{
  "hidden_size": 192,
  "head_dim": 64,
  "norm_place": "pre",
  "lr_mult_qkv": 0.7,
  "lr_head": 0.00715,
  "decay_fraction": 0.598,
  "decay_shape": "pow",
  "batch_tokens": 32768
}
MLP neurons of a small language model. Each row is named by its layer, matrix (gate and up: input weights; down: output weights) and neuron, and shows model dimensions 16-111. Each number is 500 + 25 x the weight over its row's rms, rounded and kept within 0 to 999. Numbers have three digits each. A neuron's up and down rows have the sign that makes its largest values positive.
After each neuron's rows, "fires after" lists the tokens most often just before its 100 highest values on Wikipedia text that the model never trained on.

L12.gate236:505507487490509527509500500486518481508464491489545511511494511499493477467531470446501488488526509518476499474471507518541450482513444472500504560544508504499494500528501473492507496469470507535524467504506470479470471469527517560500487493536497486486501528495480491516503512505495521514
L12.up236:509577523462511529506501480475500470460514534488513481481493464500509477516514497496518520488487489480496451423519509505462509463528497516506467508471516491474515478531498502543485473488517501456503518505561523522434486547493497501483540466485515502489505519482541501465529505501517522542
L12.down236:472507430479503441443505509480508486510490501555473458505538503503498470493526498460467510513496453529497515496525487530529535523485471518458507470497474480544538525523486503476494506497470508510524472484462507514543469442505480493517478502514506482506488521489511464560527502490503504540
fires after: " |", ":", ".\n\n", "-", "\n", "."

L8.gate47:468479494484459527501555511498527529522546536486503500445479504492491528454498510490530525504474471497499533500503510437468489514501507497510499518508500515474488486504518482472454492492524500474552523520523497503531465536534487509487504516493480488491491460480515486485464467479532497476
L8.up47:520480527512507495538480502483510488537454499531471529506536508510469515474532476519456507484500490517482499520527552532510493484568484447489471551566469536505493477535518494521471459487507481510478501515493471490489520505517514510501461546480517502508528508515484481490512477513452512502
L8.down47:473512497464516519510481524518529477509538511466486472486506474438538518494483496530496454516510455525528497445506488472517520524515438489507488475476507508530507546492496554516516500470489509490532516478530479487493497501501480521498455489487463466440468476472512528495452481498532516485
fires after: "19", "20", "-", " Ed", " Museum", " |"

L13.gate373:527538522486487482489526480524463500503500511504504479471472492474506498507487521488485508497496511523501502472555538528496453544462492532470483534529508503464463541519514480517498506525487498491501534511512505515510482516508503570483504455474532512520494486523537510504519470462522512509
L13.up373:487480512481517499503456529497464514527530493493533485521463430528478497489458460507507451485507499521532458512507512534541454523504542493487478512491485487462523535512491470540461513522436551535529475483488504462494458489479475490518501473460549518484497498475549506502500435503495540527
L13.down373:525508498477503488499477488495510480489501493492508515486515532508499514512513497525453499507496515552531514514499515495536522531483523486509488386501495494443549534482521539563496495471485501489494463513512512457514496527509495503502508488423502487500490495516482530496468491486419563478
fires after: " |\n", "6", "2"

L7.gate323:540519544502508500544527538548453536487517551438512492484493493481482516507482486503513477514530509495481513479468545513545520488493504505512530529492442520450494519494421482488529481497451512517467512484499475523510530505522485493486548512502487519456555470479472463513483502493527499533
L7.up323:541497483498515475453490548494499471466491496490470481476461520462467499517485489495495518457487489533547498466490463492516553496525501453448527501453510481520532483518464478542494505462514549496518472545517520518488499512508487501510489522483483496465525513506530510515502540506479526532
L7.down323:501526475510477503500562491494506519464508509533484485523513553515540513527510493533513505473441449496548495580518510491480549499484516464515479513530491522514463500507474483513481528473471537494470501537486531450514491517500496534454489510465493508449498480502514526532495504510506519526
fires after: "."

L11.gate241:531530486513451537496489492516545497483549480560493476489471513508486516509537499446470486496538543500469485539512524512471460465454524475527500548539500545498488472498509512484468493509487493520534509507494461480510501558475494496505507466567491493499521488462539528486503481502513443475
L11.up241:492499518499499500479498531526491467506528538459472464506510526534518499489513550470475442497519496483464504515496522478517562510509536484473496486492470514487529473498538459483467482480535524493504467533495489500453518526471502499471499534459516466462486428473513499489507483505501510501
L11.down241:465483487515515508524477522497512497523520517488481505481483516485491531470493530481476490483555527437460500498473528486498498524476488539435502465518505439502541490472506491528510527494524529492488493497516480521502529504535543528500504514471515471478503507520484475481521516505564448500
fires after: "-", "=="

L13.gate184:496508481494471492519462496546541474476506485502531522480514538472511472495522479500505450480505567465515560481486518508509465489470532517479487529527510511489493505560518499480435503471496504518529468516475504434464489488545505492499503521505480501540529504517507475482520485453519502486
L13.up184:492526463535479482531488502530485519498473493475545500529479473513501482480511501531465536519506499487454511476468485515428497506526463516445501485516493507524529536499498470503514530475490494513513496529473504489550488539515435566486472448502529495479463476513499509525467495491527514522
L13.down184:502465536504466510549523537524538494526535506500506530475493480468518494451493544506476501494518484514480507534508510507472451511512482504504536545506470493470431519500509505496489515516493501476547517568492513456463491498479453481506478509566503466519490500530451488495495458482487478479
fires after: " ", "–", "|"

L11.gate260:503509479503508478491522511527524516499525485528485494490446491512521502492480521527538518550511479541498524530498532476508493509468478488484481511526523482504493502509507526510519528450470542506475464525509493509479469525520540514466466498520503470484514486436493470531547486496518521549
L11.up260:546464511479557491497504534505500532490514509498483494498510514504491506501517510480504484516556534510531516531532471489520497528492498479509480474463473524481471447509497524479522507493530495490481486463479582565488504517534515514480494495481442508480542489474465474515491551495500520498
L11.down260:494458540499499496491589507479517457510508523480483453511549488489497482538518492504496499501464466501496509508548510494498503533474466496509486489470494508466534497463467517482507523502537514470474476483498507503482508486514467485455531536509504497503496484516491525510505523481499511497
fires after: " \"", " (", ".", ".\n\n"

L12.gate265:512503466498523557483512491540491480497514472508487540481450515471504481494507515433459520476478489576498504501503547509515480493455481499502489511486461530477472529498449499498433502498479541507472486523531482485512507572492529526512562485501473495460496500488492522510487481494488521496
L12.up265:499479529486506495496495488496482534473482460503523503497523503510500483488508451515515504470489532510484495519512474476533506531523481465494486538476459519506509474518485464511524481474508486507537507523468505483533497503487501544452464473438515511495485515501560506492507528492503480564
L12.down265:431512511513534503464480509520489494460494495484500476527478527481517427459483509533503494476505491502503510487497471501502504481529494510502509587472508506515487482457503539499549467580496518539481520497528520469512502500505542511500526480543528504539496519482541510485496523501499457516
fires after: ".", " ", "',", "aged"

L13.gate118:469489532517509527490469455496461477526520531507493518459491486486500589443518469478475525495518503499498521511474565493511475479490529465474510499509480491493508527567460495478522535482493485460528508456482483495465489514494530469523515466536449506466513463495491522472489497521547499528
L13.up118:454492532519509490526515524496538491492518515466541475476509514546476478452464483460486522495505513513477488508483473470464481527493504517496519478502523521524480476468528496488544505496507522509488505494503543451530475530487463532512501516506518489453481505468555482512487447508443512506
L13.down118:505486415494526474558503502462472493528493522554501508489488507483525477512536522486476519531481511530488501526513463541491499457472482541486531580515478517509419516495495519508493474489500533428530541484498482487530478498487493512474498485511491469500465534538513477487480510502468426477
fires after: " ", " (", " He"

L7.gate4:534539516549503492522499494544483491499470499500503519487513505502551533460492499507515518510500548460520502492504495472482486491488504527530460503563505501454510525560513531507461500520519492500501484483515548532481491499528500515479508447532481534533496447483515482474484534468490495480
L7.up4:502458500502498493476496486513504516486481516465459516495490528551526497544537541518505506508488533512463527482485484451500490510507475504542495460462505515489490555542496519481562481483458517555503527523501540500510479481508536515545472456552459479521473488522535503497520482485500502473
L7.down4:503536506503507502493477484533461521478490512514533530502495492498508539492492488494498469520489477457496458477495554474520497487489472514524511572509483547492538559451555520517461482527484532487499481501495538498533494515502477498443484471518500499507502519478481530477515505513555438475
fires after: " the", " in", " of", " For", " a"

L13.gate371:505482480527515503430538496528535531508503536500523510483486502462486479455485450481494500512485505518479484499536528520489512527500473505503437535509512513497463537511496454491457482509510511509497478505475532537531521482485540540505475502481541500467483503522533504489505489491511476531
L13.up371:528496506464498484511470525489484491517488538539499491463470493509456494502505491541451543484479528542500481475453504496506527477518493523517460511470511485508493480496515436479494507488486535508495477492487442502511502510518471498465453507510463522462464525521470507489540525520493489530
L13.down371:555487527492535496477522447513478509521556472533454498510501499487490485477496492476488533503446494520485462508512499499492490550525497459531532513532510529521530523494464494455522479468499521517520520504538493490468517524491555486511497507517530530439508494509457495503498480482513472557
fires after: " ", "–", " |", " were"

L8.gate45:532497527468531505490524508480485540481506524484493475514459512480510548500524493509525510472478499475484479511498541499492515481509496476463503495535517474472481444447486514493466490518514504507453513521523524520490543513440508499541497552532496567460553490563481487519479489481499483523
L8.up45:497530492465539520527504495484477519465475479521482516493501498473518476535500454542508513443500530473487501429473493541443519451469535449520528503454493483536496492498487451504500472488499490495478488468505508481487484490491527511479481530504526501473502496495527459556490506489524517520
L8.down45:484500540520477517506465513505468477468459512452471498502506459508470522505470517464472480522489498542450530519520495444527439467518458478487470505459501487471500514525534481520506539488494521510499478516489480517515497502521505477501544508504528491508526459500489529508532492543550502515
fires after: ".", "\n\n", ".\n\n", "==\n", " ==\n", " |"

L12.gate43:512513511477495516498507477502498483502511521476489548478490452514480506511502447511508497483487508469484466506523488488463446434465496569493502513524522515473504504496485425529529514487452487484498496491483482500447500513504522505481509528496500492481507442499495498514511530499502523512
L12.up43:537501448494494490529480487474526511531532490502535505517487555529469506546498500471474495507487518538522472475462510480539517475486509545516467492467502458496507502548467514507496508491490532519484510525523499489490465514536556487494507500525503506505500495512480482546468472442505511501
L12.down43:522465503494503469494514451516502511498502468515479493473511485492510522522508494481489526503476540494450479511529508478547482431475516504478482466510548476488513484488506519517450507514451476463500472500490501548496481548521507481527489539482481502460499463488486514523486477500457558509
fires after: ".", ",", " by", " is", " and", " was"

L12.gate246:476488529507464507491475503532479527529501471476533495518495500469489439503487493517447478482486481532485526478565527487522518473535486512563464553524545521505506492501466501527505504456493502470486465485491484495477465523510484545476515509501480517498481485499501523507495513466496506526
L12.up246:492526524533479473514513524514522488538499507519515478474489480555506477485497531495480496507462503479490520468506511499497527428500497495466487521506502493517510509530518509536436492471473526473512506505511504492524493539509483504494480538509530520505515515518504467478544460511461472476
L12.down246:495510480513526489452500492529509479477484467492525510492524488516458544509508503466497550511485489495485480489477495554482516492497508493498500432490491528508480501486515508500481477517484443467480518485503476514494494485482477520515487488510499465481518492534480517459494522493516515488
fires after: " ", " |", ")\n", ":"

L5.gate266:533505493546497518517520526507514484516562508485522515480518468551506490468493515418494490543507498525547486486490491469546448485494492497493459496497473498513515496521450467501526493490466545536472495567458522511451513501503478509509530473502533472494506477517537511485506501530495535438
L5.up266:452477527529554496541505505523523492560506515489501479519500477507518524491458481459493489530490513511465544501500507523511461503510520522478468492489496500532522544484506483478544491500506485532550473519487471465518470505470484495549502483494498484476489489491496471458516509529469518459
L5.down266:506506483503491520500483508527493491522478516501517523493504490518490503496510494486475516531489518489475523504491516466509476499500501538468486315457495501528513525539471497482542474471486453509541504513483491489507498492511488497524504502495506496478510509526499528507496492505474534480
fires after: " |\n", ".", ",", " pl"

L12.gate119:518515525480458478490501520535501458486497505525509479475474575471475522492495512482501506479526527492470551507474526460470500478463542499507510522467495527503487536487485473505582483482501531494506494536499464474488488494532516533454494523559472467487506536487509481521525479490496498547
L12.up119:532508519473559508489487506491523505517570525522497492479487492492491453454504470540505480515459494509530522528489486500517501495460485515515482510513551517525507487478464522493481521500495492507458531551508522483504473487482510484473490520489545578462489488435507512550498520511465514507
L12.down119:474471498514498479529449458534535529487487499482509538493487503457469489501465576486460487518465524469503485492523498494520519508489501509498509494482528489479491488518528525522482465524482492560466532523470485505471503499488510514495502505459499501494510501510541520486470526538477475454
fires after: "19", "born", "18", "20", "17"

L5.gate37:532531520489522494488445522497522511493560517497480511474526548511455526500525561459511536473477479515458489470539528468531457526490519500471519495495464486496492497486490500481497490469497504516522518496497513506491515476489504522516478521523501470466482491487467422489482476547524467504
L5.up37:547491549512475517518470490497502506478475527475495526468512513551494501524491475509559514498463481507499538508470499482535483530483473516459484487485485536517472513495471520478515484471466466495473496528458463506502518537497513544498499470498477544556459497480462468516503457523545524492
L5.down37:540469489528506499517498487521539531453553496485521486494478502517506481503477504523532503520459486451480521498474467478498478519515513491502491398502525513532470532512510521501496508505489509483425482471530466490493462469558485522539462494506490537519506453503452515502466478504510496493
fires after: "20", "19", " ", " the"

L8.gate416:526538482516480519514485533489493468505509471524522489512475462473475482475553493458480506503510496504465476474506539483477492486498503527534478497509502535491473505513510503462509516459472495512514466509525497510531512510511509522474521480471535490469550425470453471493517485525531506527
L8.up416:568539510503532473478482496520466493465487448512512508499534534494494490527502511524514474509531511476473547506476561510492534471497531513471532506510493479489489502513524516511469494525490452491527517467507467505536469480462528489492487515511495505549507498490496534452507492515532478466
L8.down416:496505511438482502481506466517528515524524503497506495502481486471497511495458500513487483508507504491510544464491483501480531514507506463458482459529489525514510466508484544526526488441498547510522460483509520521493498555461508522479508461544500489529447472507497471502505508502433473494
fires after: " (", " \"", "-", ".", "==="

L3.gate359:488508501507491508489477515483475518480507499485557528491500480565497534503482516481502502509503492535494508462522483526494509532467504488547487507523478465484517496488511499526499472477503470479506522468492494502475472479462533508558507448488497526553498450503491500502511450486468462484
L3.up359:447516490495464530492503525530493534461553494458477514498493553528495491480485542458460532484533519514476446512470522473507506505501555512468505470471524544507486509494520419446504505488533521490474500505499502479490500497551495518502508491477520567532508510522514476477492480475492501461
L3.down359:514530468521439529514467501528483471472528505468536450490486540505493489493482510502500492546521505510533440483515533476516485502482499469489480489510503522500495523528528483501458510495544516469527505488520469495501509465508486536502497495485530531499517518518474492515463520521476487488
fires after: ".", " is", " s", " t", "-"